Part of a small language model's weights.
Training: a variant of Adam for these matrices, 334M tokens, 5103 steps.
MLP neurons of a small language model. Each row is named by its layer, matrix (gate and up: input weights; down: output weights) and neuron, and shows model dimensions 144-239. Each number is 500 + 40 x the weight over its row's rms, rounded and kept within 0 to 999. Numbers have three digits each. A neuron's up and down rows have the sign that makes its largest values positive.
After each neuron's rows, "fires after" lists the tokens most often just before its 100 highest values on Wikipedia text that the model never trained on.

L11.gate277:419522506482452547523547475543482517557532454475518498440565472523470584424462520525486482365551480485503480558468538453472478494517509477549486450503424469525496526525480469513486522509504508482451548564538428524515458474497540543553514489483489448488519484516503488453455420549489474517
L11.up277:518516512528424560527573440483437499503473481493508509508558509492426632473472547507462511505556489409520469613516469505459457493427466462504483494518512491507554467519514545495463483536579446457506572385518523487466487448477461515587472408534461450509581467561518516472546431491523437533
L11.down277:501347465544496525437552490480496557499531511525429467467499507454517510451505451527415505471542592539542423469497535463474486509518480544513512432545472442473482509408509462489463539492544551539531541524563473517465546547541472498559425411519555516560524491464528519499503461485505563444
fires after: " |", " November", " January", " April", " June", " February"

L5.gate600:497514556556478559509434476495483460516484419487471428473533476486515498546489508537456476459470498428433475569535518523502462488519513467459453504489416457538487418586521476514521563499546532464420479470480503497451551455544479553563553558494398490458490550487531500485545435505523502467
L5.up600:511503575543466585503471504529520441470438487519490473446532570497585484458436450549521428507521476509524489545515452510610552447515511471488552422559462451596464524436549535527498523576473540471505559467498381505490510427506451532459547570480398486526486542478538496541497504452578497448
L5.down600:517453581528482570527532491460511466509476484592489526481474520465555483430518475494526504558456488513520538483571472416594522491461558448501491496562519540549466583454567502534492487501438524515564491513434494465510475485499469488471497599519533469481511488394434466487465555460515506557
fires after: "-", "|"

L8.gate825:487514514558542524484546550496568406499493568433406502514516489476459463483445461517530462494549500497472583471463473427470486529536543534433457453442520426416529438489512488506549512457495579506509564497448556575481537447471483449465478537512565517467526469448488465534412450526508500440
L8.up825:524556528475560565515513486465526563509466536519557451444532480557555549508483483491509510480442478506484479539577513530538528486515472511505473529602495575478478437529476500529480548511469557486470482538506503503502525468539510485460557494456469512448531473553457578469546482477471526499
L8.down825:536398505413491476516473581454430515507538532502510478509483436463460540567440466504478510422521490519550538476504464476433518544461505538491523444515495430475486511543354492482511550566511511559458497412490509469450430509406467480484506508432516407540507482558443440536435534461509486506
fires after: ",", " 2", " 6", "\n", "–", "⁄"

L11.gate121:539519516482504625492492490497528527491467562528458497489460498561514495408524524550455547477512450437488496546544483484498521494549577543567495439480493516477531538507524501555534499499504515486493475478476497534502556425425567523525521540498457484441503496467534501523502423483474433576
L11.up121:551522475596450456480490457576488547471506502513523503515521492502478492451429472496456447533491480488512523574493484501474477596476508472508461503468524522543504520405478538492551502568530460394481562490520510506495495454540550490448448478547494576503444493542502545565528482444588573529
L11.down121:540486574462479469511577530496551492417563443494492498479505487502484479518551457544451534478463530433491522544517450503536527471482473464526508508457539465502457456538534535454514457548489453547543566512537524460572494521533507562503426491508535474476470555475494467492502529475584530497
fires after: " |", " his"

L10.gate146:509541556525486474515443536520514428441510453490475531500486542597480501531483503444467528482486475548550547555452409539557476467509523539497449539455595461525542534473538513473600442466553551400483474511537533479411480452513450490482461478510478558515495458523492454454482472499525546563
L10.up146:538501507528456444496491498483403427523518506600491421495516452554537489467481527483503513532547493497521449554499458511516438459493556479510411440444486472559537496479464480503475513476490467533505534549392486522478436525493450522552532550490454452518444487527504530498446524492504431542
L10.down146:461500552511518503476457484509495536495514495473585513533561444472458457423506549465507574356548433379514501493527553499545474450448489513470597498519486551525547426481569504552460569538486521488495483484560488487484428526530531471517556484464499509512560518454521484507492507505558498479
fires after: " was", " a", "}", " is", " had", "-"

L5.gate299:433513505530573522540424465484493526486556449513443443570511538529544566472530533545455531468447487493492531528516526449533525502524495466595485478511490426478446561500458418560553599488526435540534526460533505530488576504434513455547559576492458481422518503464474520455530379484485514564
L5.up299:540512490480473494540432534467403426476504554500488471420469464530545465542494436535431522561541515535542474490525403496551491449585517531486472393508499542528612486517554497507479526518557496507550445497524459509550466457423470432450459473566510550507462539461425490477490452531472411484
L5.down299:598544562443470515548470477495575518474532520435509526580551500470514546566527489473556490533478544474557425494483577519425437489505556512490514537456497445492539440501543512461526500523455439489528517526501493525521512515430500568476477457544496553516527517486524501557504486582463481548
fires after: "=", "\n\n"

L8.gate294:418548504586525447528499502491522534499578504576534488501466520564527452498468471515428454483559467496518547510412480452552480502516511481532473457510470440486559492536517511470453549566475500509480503494510499485521547416507419500531539373472478458510458498475502498483566506506522456486
L8.up294:551533530528572480538480476507510433421437501590492455505496490515507506516508525556477465475522492497460559461545496448507497569563512486517544486528535511430535530509584494470558482538467538504451506454540514472531527438472536515539505501506490477402491429482514495526468451438479460510
L8.down294:497469506481508511487507528506519503476542489489412467469488401507586462484566510476516513649533621513426498514544573444511499511544454533460462459554545527494516496537527498427546482508497474489454495556496497483524466445513526523461470547482495494460482517501519559518536484519523460449
fires after: "\n\n", "\n"

L4.gate770:502501467480491490450555487531503480541444531456545440543574431524488519479530420486498528517497446492518524487561509484405519447479509535550469508445533449446506501562472549517449473500509520458539482509552524462504423509593480501490481551485525497554453544436530485504460542443532504522
L4.up770:545525526543479441469395484490534501539465518495530543513524553458432516515485631507505520440554477544523496484506507507426441474609444473456521550458501474518453542457420449522462507530500498460529512466507537542513504522505562469498464453484483475495419485556483496427473532537551481509
L4.down770:532469505519481525564571503508532473479461489494499546462501494465496476478470455493495522444512513389517508481488470485524536506517504509474471549521492460531550457497523485419574446511486427537570534522411467529535494391412514502529465524485441428505462589541463492528470513566511576505
fires after: ".", " di", " Tu", " all", "go", " Di"

L4.gate598:410565546474521561550484487435482541438503502484477493458485471411539540510474483484496459389517487480500513520528522557459477468525486539480465519515510528517485463516469496510483437546521580457510517501500532501475574478504532500548520489480496479435528551425541506454459574471554551470
L4.up598:449521418471473438496513457522496536444528532577534476503413483483531507532497491461536458495535519488536555482515500501518471508516505511477501482568469480559407565470422532484545500596450497505512566440518500431484451404445510429515456495442451483531493551490521572430414504532536472490
L4.down598:513531465485500491464431498545499568460497428440515507459456490438544466489492506450492488557472512524528495498533532538459433471502571489469507515564545513478445493497531501508540493433531474529486575488489502478491518402445524445468554467475510502572501476531464552477480452518573514512
fires after: " =", "=", "|", ")"

L11.gate247:429553473472441487569464528433543545533565448469442459517501505497501520487526448552494464418460499498423493454523590571551496481543512516523439553538467480424472530541429494554485534480524526517483600542495582578492486545516469502489512499512447524496481516535531548457441481460478482450
L11.up247:493498463479469525505459494519534572491522454502514490599435547552525432544538521503499469472453540546459539491500502520532512471490526497517507541520481470508480493461494479531526476536530515547485513541448477502509407533493459414411456454518484496511441487541525555450493500464472502531
L11.down247:548431504512519525467518496559522544482547444497472554504409489509472456526598514447553520559538553538452528462538454526488569490503527396482493482579504535492506469503512438461545462580555479490438541499462534476519534519515553570500470539502463523488530474477487502517483451532527548529
fires after: "=", ":", "\n", " the"

L10.gate307:536512500474520464511535503518527525419474511540537468456497411493550535529479478523520572540410522491483455476494523491425470551556528509577533478508447566499477477467491445492489504493521473519478552469476494553550478448542576503567500477483424504468473519453606506495579580479515573507
L10.up307:515511489516474481485557452509503526407484533471542444475517404510545456490482512595462542582495513528484470484470571477534500588492508543570548475543500556437517485453537408474459457518527463479419569467517544464471534505503537530565494500524480441476510548487541624474582481480555490568
L10.down307:543296486509509511537483527507521486534502503511488499465519489520484532466489555454516507764527689503485511451503477490485508446504500508508542472466525526560467513510536469537519505488485474491493486518497521513518520490527478494458493529540501522512495494486452519518495458472485491467
fires after: "\n\n"

L10.gate538:554532539598569469467591427487533490519490570507434452500476494536507455487398477506480559499494518496503605512469451436530470542447548525432478600520496570478531497517484506482523489521475443435517626514449536540471520504491593513493441466488458475451537418518509502513456451521494500454
L10.up538:547526501527499559505588489519518416519585559515509563455554494432472472507527488559498496538466483559520527503533529517465454509495496577467517479531458494440442543483469496519509567467483517476480525592508429555572559523515528473464435489497500500480521488452459540466516421482535468513
L10.down538:551408532505510545528472536527550513460540473513567461504485496517508445472463428516514495690488707487465515503512520478496500523501453480500553482521456485539449539495521518522482423536519409446528483542501525498530530458512476515513517467451563471511480498493545538519530464467501474479
fires after: "\n\n", "\n"

L5.gate150:465512489498517529549516539509519483514473616578492487451505523492559526492504521485488516457505539491454485552558565483535473471509526433576523372513454442419534513484485468522506574511527507436485576532503489510490533491445532551539528479415440466524444531481484543469508462538509454498
L5.up150:584565584525526515524530456517452509484434480445546483420515433515515475533475453540497543520531498551502505510455503512513496506482456453506514462533443546518578487436523498538433550495503446490470430469508511408493530512496509493487438498476511527508479482461481517448495454538504495491
L5.down150:471428501483440594581483517473528468490496533513486489540517492496564577473517490473543508548506714475533496565514576484469456483449514518504492501497458489536524474514516478459545476479522462507507484538569454546496481512517535518469512548483538554478478549537474531468570450525468412501
fires after: "=", "\n\n"

L4.gate633:528532570608503508494436557611533496457487495558506435507487540499576531506510511520489502524477446510451505522544554453473514505528492549490515492520546468512407453526459499515531504527531518506516485505511489473528609454484462519518482517483539481440471487461441485535481536527459490483
L4.up633:539466596606524496506516417529516536541467515555537492522462529465462467456549448461495515495497503498489527512485512438435451508485571512502483578479451471454562456487579457423484481491541598461569533478463435497530457502478500534481444480459457413508510484443517514482549552437499534458
L4.down633:573450520495541525477489446549495499510466485539453460561486543431534463407498441512536505556484549515492512552549443573512527485485474443482516479513494466507501523501602578530512519500483550483585578542484508491525536506507519506491524473498480453434479454459520501514468536466519516533
fires after: "|", "-"

L6.gate295:440521445494551508525486562508560494491559516544427444470458466487547490464458473480508471513462444492494489533555584510548503456462526492511433475505516481538579435487513570507431512493511557525556587494540522541448535477561465499507547569439434489443515503424632487528530469552454531540
L6.up295:469472513547503502523494487576451537587520495535579421519537514502503441467485479562418467533488535522504476611525498518503491515502494533499483479474521415435539476553424479444545533526415547460470500543488526489522534492554440537533567488471516488458481490475451490514494524514498541506
L6.down295:471462579522462513497517480609552490555545455495447500467495498521569482466464448511443423566505473458451438587549523350437505484478526474499526478538539450534512481527552432457432485522525453465520538518533488527484523537557482496477509474433517493477458478448519445470554527494463452540
fires after: "-"

L8.gate540:487569483506529569517564501522506558464535494506503535442490511477459489449488442514460481514549435480489506561427545501494496518483466479534493538571444497495546438489491484512464454500544495435521578502513567508551482514506540481472568470493487502519495503515564516541508507451528439490
L8.up540:549547525439511534531501457447533512381475506539442454489418515533487472514526470472494512565515487463508570498409452507518522461481515417513551514558449527561459454490477498563476473477482432429599540443532476483519418561512481465473503515470497537488524490509508539534520517463463483453
L8.down540:461453464462500438497464507489544537499446482506541487542491523560505544476541503504517497681490606541522525489509526530485500463547564430457532437546524526469414513505490464459488471469470465509516502561495469535505483565450523540489491508517488521482468487490488461455517511510488547533
fires after: "\n\n", "=", " the", " ="

L2.gate808:454527493568519504492569695529414538581509521572481515416543539443498493505510579453437533475544502498506464535495539477465535498541514502557505449483559545548456486483443434535449462493444475483452516564440616517528507480497525440574497514517525512499506538542479457484422539505516526449
L2.up808:561472509487427537438503505487499538515526522526471488480510501459477499493489502448433461495533455500592457426489529480529508493469502496519495472413517516513534487488519489544480502544504453466491527589464499462579486477486463496528459490513513379488505516510522443561495510519580533485
L2.down808:525460456493507480542604480458523461550497568560527508512499505481529501431507514527507492435566546520488474497514485548532511517508498477469477470413503476496523399483519384546483497517497461428525516500503530468484504468401464487453479426495535523538531482593424452512534539485527451488
fires after: ",", ".", " where", " which"

L10.gate665:557547517520453522568493494504542529490507559470502533445512477540468494438533548465564452494523443472422483438582497447543543463450495516478401462492505510537540516511507464491444475601513534499511507464510595430401508463546520444447503550503526454442484566500465496475562430505487445494
L10.up665:493510534424556557490492502486509492503477539483437511499520513478461523503493489485486526444571489505508547565451493520509489512512473499492448549541558490494487513473518519594492540531452495565548441462555469491536513501483518522478621444471450494508474526455482526524450521481513527547
L10.down665:499488517536479481470519476528494499570483466513472445532493516486426471426543569503512469508563517494490515532522479512469507578597435520564534481561405452535493547474544560479484494515490486563508483472502484431509536425411555529486558441502431428463500575503466468494476497569479572459
fires after: "-", "\n", " |"

L4.gate782:410540522522478575519494490503515450504533477479442478503486527480491413491568487447402551459535423416445452438555496465466534523495511512508464484482509480460465477497489485481494497564521466526475489478556576516511420525463433540551484468466392518452499485503483502522495548477537581535
L4.up782:473491514589486386456467548449503516531493581531482493531479569538527474541426499494469460539574517478483518551487554463501475497553542573530494566482523570458513503502501478505447526397515509492465481534510488519610487474534469451453576416523517451545464477476551520490542449525435493486
L4.down782:541513510475529516484486477533552475476531473530492523480433518448461465533495482511509490479573489517490498493484453409510497497551484497520540461496494510504489504548532507437495519536420471521550499551581510521536512488462543541471423482452480466515564479482418476490479445556540487527
fires after: " di", " d", " o", " photo", " Di", " tele"

L5.gate493:525533500457474469541597498479470452508493447557530508472541454467524413470501442524482509541460480481478506498522506475537518479473545535523442525490517432477513545524497477512570498476490472509481540514519483505457572486518552534550551565530505459544527523474557473508358498483594508521
L5.up493:461543484504493517526466550498521551483566512476534542578503434588494559409581566513534541461474486526506472506499565515522536440529482458559514530454505438529552578467458476539507493434594509518509518443497520483527539487493518485542547597505533471456573485532502515501482503503494502538
L5.down493:469483488479524476508573521516463478446470503539447426539497435510524491488567520504501564530538502529627524476570474511507473422535443483465483530478520522505563525478492406570515503416416504473509519522508431498569467485572514487528473510531501496521439489470589484497421491462457555505
fires after: " United", "S", ".", "Ch"

L10.gate420:563511550502512501483510539552530483484577532467501501538501483466503422480555495511503520528514520532478514499549542477498585510450498507554556482500503472468498445526517401490471512570507477438476519535489533539521445522564479458494491537488447504528492526459514507481520513536465516461
L10.up420:522507507434476563517486479517489524560530477508450441510531480477524480444482453490488515531540521540439575527434473406475548460498507542505530422539559471443553449547533450548456574514443468462519515487482552542474463545513460512511476499462459487470528510513503556456515473566465495429
L10.down420:535353507486505505490459547530500515474500495527529473520515490503547491449496479504496486741488690485453485534542469517503499508516455485473587531480469478485505486510519424538559526513510471485499524490517516520508519455518497495496493515477481477475508557514500504477486453499490503492
fires after: "\n\n"

L6.gate53:514526589443546512591509544551541497496463580425473482475530457473522540533474496540590531458546513427412568499470530492517466503521563530540492487445543397515512563486448571534507534424499453426462555514541520564511499543483515570496513525477449510422474526440550494460530472590467460455
L6.up53:525498553457520529475482419520585491431521513493472497476461467488534425501514485465531521515462519543523498512537460507541509417494433571482514472503520545516522520448552449513468509577493539550489545496579515537541441532574476508436465543445455529495528498520547554522525485532480465445
L6.down53:463406552532464459540424427575504575559432516484545449502535492493492562506473421452513480536520630421518515515489578376532438482514469509485487534484536460476466481523524471488523491526501476526510545544473439517473446482496511494581555524496531437509449488527558616566511518489472431512
fires after: "=", "\n\n"

L8.gate29:486550496553500525561475497470474461489486504513522516475474551537500445518532510454473541472428455520499514513534420452528465546551543499463472510506573553492546490555498502481554461447489511503504454495553601538403592454473465483625546440498515560438446494479512485523544481535536534546
L8.up29:437487511582475488552495484594555465473486570560480470474479485499545456518486524521479485534502490545539495470577542435505484431516582483435518446474478481458471524467539477535519585516550515564571497474513502514454517540516476522519474505518541493507436475549510523516558482501528518509
L8.down29:503395526540505489510495514490538404536456437599522517529455427504486486513431520437509564490458446551443489560570480438503578453452510507484388534403496525472548484540461511533494480426483458587496494534529490504498569462503496499519581494420589515492494462488487471488489456495533487507
fires after: " |", "|", "=", "-", " ("

L10.gate13:573519554518502499549483497557547493557514461532469422489496428417550515520429479536404480557478538480501516555468499470471589528509503472502507443528529524449477435494512478536426567504467456498466570532504465514561486539455474520514457503485482462444443469460563548492532455502511430566
L10.up13:564501498520594542493526455538545512462591467463495490512519517414534504495473480533539500532500482546434458505424558507477489515449493514487536451510571524416547459543549468424518506493468447537447506494481555509455450499454556538455530498500516425458446520497541520484498475580512424516
L10.down13:553448483433485494540510475552533509493484463470494519501529484501523503475518522507512475760544667506472499508506494474492528487486509517484552483514538528504508518494513456500499544465493479500514504517518500461501519557486504497487481506487505518495519512470491479516517470473484502484
fires after: "\n\n", "\n"

L2.gate402:480516518489559542494476556546441517469517458511482474416471442435575476475484514451444445521466469519529495621535445529542503454488510499520452516531526486451518519514542465474477397454499504557485513481465537462456537557650497538514555579538519489456544443392527511461460492532516547505
L2.up402:468465506489578524539443523492593439486437418486479436485489467439542529566488487461497481461447542465470409495591466500482514470513453488493479452504509503458538477568511534491453509427521573545493479448518557538511521491544477513449582518532514488517456455538478513577529456491513486531
L2.down402:454432479468468485433490465525540583471433472490522513517425519492567489537494477431450504440450404499533510556459505449556535486425482541461486513473488501420529507492636481528489511510509546497467484500476560464506505555560479520477491465519564555458511473544432401503535503569461517497
fires after: "|"

L10.gate813:540507529521573490558489534516523490454521488480508509496553514382491464471567539554492469530566518477454506594545495485467596605549440460478513494521526472473521493526473499468416465499562516486443511544475463437494508369494546523501548471586508550463420547497532501425574446485437531480
L10.up813:499518475500520478548523514513537502525499507516418534486499536533503535481521524555477490477496523502461504492499479493445557568462503447479551520540598519455545498489488476453440451499445458497482544452602482458532484478454449607527483419520504533469492486538488457478425525550489521490
L10.down813:504509508489503517526477545574494443497519502517465505445509501495568539463483441462521432574478529469540511483493517494495516536465497485475568477590546500415471533547478499499442519482511489468583503495501470461569569502538502502536519482403522444485517537530555512463514500526546509493
fires after: "\n"

L10.gate263:541532581490483559470556501588503489602496549496528494483413531480603503485434479452538469539533505569421538536480460482474544526535515491475596457522512571445504527488480498481477578458439422436474438542488431537540506491500557448474544524506478514441457509499541573471529478501466484491
L10.up263:518522503526431545507487606558504508484485499552528481446519494431528555453490546512464463485446479515472476515528548493476597519464450541493595469504493489549446518515500485555435505523586448529501546572487531496519528495524478527532486462543514477523495515471531512493499504515533521496
L10.down263:522363518479513542530518495572525477499498499476525505490503519497575526499485504536529497779519643584547512517502482431527523505500511527493554444501503571472473559514472556458466526507479455506467471501523519528527500500461478517482484471513496469439492479445544473526485482485511511515
fires after: "\n\n"

L10.gate11:560507574513500517437514486541498527481439514481522478464404442539560455438424529509476565516524456523452535483482458513507548493426434482495518478448523510485517444439510507491502503486544452432552487495493483531504522495537529478503464528543456444487537506467542503496529416545490499463
L10.up11:542530514556519501532562509520476593523480479502564519504460512509518428505492518538490527519551507563533509519451501470518581550495496527447471456458485541536482468456523490500476532469494429415452559507483518516606479434512565449476437501491540495478461559506514489460536512531512455561
L10.down11:529339515463473507523497491539526510495545534509510460511501473476520483478503484514491491664490586513441480514529517516526489478537503510502500471513480513450531469547510505514517500513508513521522532471496573480442485513483489503507485500495510506513513515521569475501480510500509507502
fires after: "\n\n"

L8.gate822:555535501523503479534523544496506494474498515478453487465557578438493523475463470536502501525558505531502463487542491495475434491509503475534470417494427527483565548509590494531586530533566469520487527442522592529470560554565557476552526532504510492464535474504517475532454423492480496510
L8.up822:470464479456479548513532493487509499505520520543482493541503521456562466478465525520456573514495511519458463565540550541485556543489489537599505455514551470495513517486555454508552541480536488438521472471533506548507486486525432498464461518520485510501504484470525496438511549550437509541
L8.down822:528526514444482452525558496434523518493452529501506492489502482551481473529498489472499446589520475514520518525509470499540491522503450489486453468439516516552481478415428470456508539518535517481478569513545600493497589475498537524538468500529495496479471490509507489476517417509473452495
fires after: " of", " in", " into", " the"

L5.gate759:482505550536505512560441572563526475549524466490465478525459501479529511400522443446488447502464423595513424550524494473501499480459490503459515440524562440452531503498544492509458466545498494474461488469519592477483550525607474519559484525440543460483515451442503518525508510513529480518
L5.up759:514485521591482551532480479561537448492504519587470443473524471535566501490514492553497574452435505485480469498486481494448587476478495549464482489479517505509485458483529497512551524513556576529514502474575490522477482446412492595496505521634450484563443558519433505471500503472561437519
L5.down759:518469553550506532494514566575561454542544432535441526502536548506472471528436482512527505532476490528492495516502483419515510470476560436408484488522473502536497569490558433426516513550497478473545461514450497475468562517527444456510528584521504433497437493456426454500507526437528487481
fires after: "|", "-"

L2.gate682:460523513532424566532488462507526476454479466433549512498533498479559517502457447582420493526561523529583545517503553451519428480509477474484512506529471529462471486535463547469527438507499471551462503480514600481481516436530583479544498503474519472414459489518536551530581508505474502450
L2.up682:519483544517517536510495534542447494476513486526539546472534452585524536562547443501490462462522519431528478573540455459516539582542464521542516498475607531430495504534477526574417445586450497526475499500458543480454490498427472450470420468486473449463510481429475452494454509538536562542
L2.down682:467392521401512461461531453489516486492519532525483531510552473449557516485570510510422461569513573433583474483514492446438481540396534497435521510536396570422499490478512549496426499424465531561493553465470532472505455443496582513568530553424509504476533434494447533541500492491481501429
fires after: "\n\n", " (", "\n", "=", " \"", "-"

L6.gate16:541513552524534519474480569572480535483452533511532559479485475489505525532541528511560484537471488507455523484561433490526517506461532543545411462471493558497536575504572495469531447524413576551457509491471461510490475498450529477491456532488483508486484493472474478511409514466480480500
L6.up16:510489536611470517510511512488507579571524521491519497540474513503519518473562500577481482487503514528530488482543506519556472490503545535598502533470538473487472467534433536493517502501471535503523525512549438420491567493421548469526491522504529434466405545535558481498447541552442520526
L6.down16:514546517461492489585521530548494506505429518455496511539485486497459517535535530463463517473499480488477498500455548456534429433535543456479590541491487453495541534446544460501515514532500463495485499481495497493499515435589552394522506475564511541588573454555475483449484438495479525437
fires after: ".", "S", "-", " United"

L10.gate6:554512520512468561590503432551479532457502458545503498454481470544535481477505512570534526567522545544457529484471495482613477429475519523528536463590484519427503482487461478489489547539511496519526481481562434526444479474491511494538525485400423524530417536478519575449594483467490488540
L10.up6:538486493465488507456538468492519472499512511536478469504497453488545478446571486526545526530470556517498479504472547415481515454463503521500488542543474608494488480491538450534397529512466438569537485574516468520525444518541540554540495480509446543493442542415486560433519459495537524442
L10.down6:514304549486555463554485490566530551455487512483510524499491497481472484478487516491546505713504755537492478503511458496509537485476496495530494488501524544498458465502497550533547537495477482506528490487515505509500490484488530459495535512478457525503520518511524548492499493483512515466
fires after: "\n\n", "."

L8.gate326:537532499566525474570570611531497471499441500419533483414537483468527578494561494511518465430566523438496558535514500430549504530460484456522515504482500462446536480582436559469423512462475541477493512559548526500537504473416532550542499506538444436460505556431520484460423513518586530477
L8.up326:474503466484480550573549499544364545553522465541458470483477511531511555449493475481467422509509573520482487528431489489549472438442426422500567452523492489472494478472463517450501557484516410407495547509510438456560477552572540471533528560473430499537472508465493555399530502499454463514
L8.down326:526387486500483503510468478530466459553517499537511499519445482503574468444504466457537454511495574584546461536486444429402407507465490503458535505408517544454517514490518552470444520482454485452544517602512494485551508521483465507560507490506464495528496511462561555463505554492475535531
fires after: "\n\n", "=", "\n", ","

L8.gate228:504518491515564500522538511498554565504520473501507401502445512482574578539575452502493493497506457518515535539450492481508488500506438528531478430550501471502486529452524515413464501519494516501515476445461514492458506506532503508475485436498495493468571518506547552428614434559488527565
L8.up228:498504541478512547467442501465473468468518495490537519517483486529552472534422469585545540481515482517546453480501516503478487489488464469532449495435472481534520553505490517486535514427566491510560495474483446573525488544528503528625535554520473564499485498492509516475504445448399494490
L8.down228:496457538466496462490419448478523547431533492501504552495468461503527460438460522560456506442466485457484465529500546487457491469522514441560438530470436527578515480485548473543505528486487518513461577489503509559534520435480611472479474527482455436558460404537535518480500511554511484461
fires after: "–", "-", "de", " O", " inter", " under"

L8.gate778:414603489496415539564510555508478531478493488441494513546479503509525469473528454569493428425592463442461514475507535485493521557508528476579453433433488501495496512497473521454570536507563426467417513489467575519583496487413565548516466438510543507461542523513472476495509550487531461515
L8.up778:421525531424481469560562493468488463488477491504589456550564476503511470454466512523514470571490494516488478469491520509492477468509513545590532516485543427506522472477523466520507544590595497472440488514480520536424530448529560473541475464420498545513536527523536482504534505462545550493
L8.down778:466497444537500501535528502523508417563574506474542531491449490451433453552480501551516526498458501439479484508540574500479453517556496398467505494527598535511534432475566417483544460473515499507454515547530556498498483509503520485449463480553543495541467534514433524510432534482490466541
fires after: " the", " |", " that"

L8.gate551:485570508558492534534531531547445532464432454507510539492531517483557490407503524493489500505568479534508469475515519507510464561482486532489534450472473523454469525463541492537498526504499472389425552543488539493423542455430474499458542541485566501472462474479540464504454470496528479463
L8.up551:469520456496535550477541429475547514473501491519496484437486439526523432490560481490477600453556452528507504480489515520488512537531443546450500424426516476421469461444518500597536499467556563507491472474474462526551497470456460480494509440469559483539526516552553567485481476534504539525
L8.down551:487533421524505456475463512521563496476550487480536544575501499495462545441518551501545500444534413480535546512491483489472445478472480454472426459476532433503416453467428533461487507529518491563505551505534527435491468467457411478528565476528517496459479567546461463469487497516485447462
fires after: " of", " on", ","

L6.gate206:472534553439487489492467549451487409573577576492454496551521511498502529432486466430512471441500451540533556544517523507518490434513472498475487520480545521489615462558526525465442518565514531493541488548489564500477578553516388512573505510507459505458493561476562447591500497458417449425
L6.up206:502555531484483457564507543424472510508531510567543415424531491512526531471499534480497488483480536518522463493523486536483487430515573521546464467571530438479492552552455484510499482487545466464466530537466534483490549518535486529597537474465472455555458533512486514529505472501474538538
L6.down206:521535585439539486417462570537447446509564500499497507508507540498441512460540513440574517428460449505423500564500506519424554482424470449522521473517510543489513534511490518474525460507488539455531532514506527525524416561534436467536539508454442499423574429513487441481487463479489533505
fires after: " was", " were", " are", " is"

L8.gate217:523528501488455524600523572534501410576478461413473467520476543527531531476487477506490515522489525446423433532528495444489471578557441562493557501513532456483488445540494528495507548436491482410463547552455515490479501526467508506478558515454479509452481510476533466455509454532439470456
L8.up217:495488511401482525534530504517520435473497545484475478568541532487539484488463508455446482486535547520456521535453497411483448512539481509453592403490508515530512495464606459529477541512564512514538511440436520450560500587479506484517505497529476462483487470451484501473549526448523501472
L8.down217:457403400515507562468503479459528526394533559542537481497474471431538504551481611501539548481481550531497489464502499569491455420475549459519497505537523440465526548515517467491453531497522508514548482443566503515495588484557536527491583485568552476518536481505515475528518508552642513505
fires after: " Mar", " Le", ",", " Lu", " Ca", " Cl"

L5.gate572:548547535490526557501475474500468524480491489538497500469540488503507502466488489561540481423529472465418469542489497430500528502466448457540486514527470557441553476450446615531421575515448523520491499415488535510453551507492479544487547470570515416481494452525526448518511465484483469476
L5.up572:468449441525519501500488441502515524483533531434517582444438455513545520492503552526557463491506505456555492590572492595505496506444508396489486469559525566507483483517408535484500435513487503458523498529513543486487534492516509502553527463487432489528454551538528466506542491492490560515
L5.down572:476490538501537495479545445498523489455478484496529519542481421524496458501502499455487529528462442480427509459496457498523512523528486490463486559513453492541496519487514572497512541477598495464471517461501499433504525565570567465452527419494429516523535487483525539511517505520479563443
fires after: "-", " place", " –", "\n\n", "–", " his"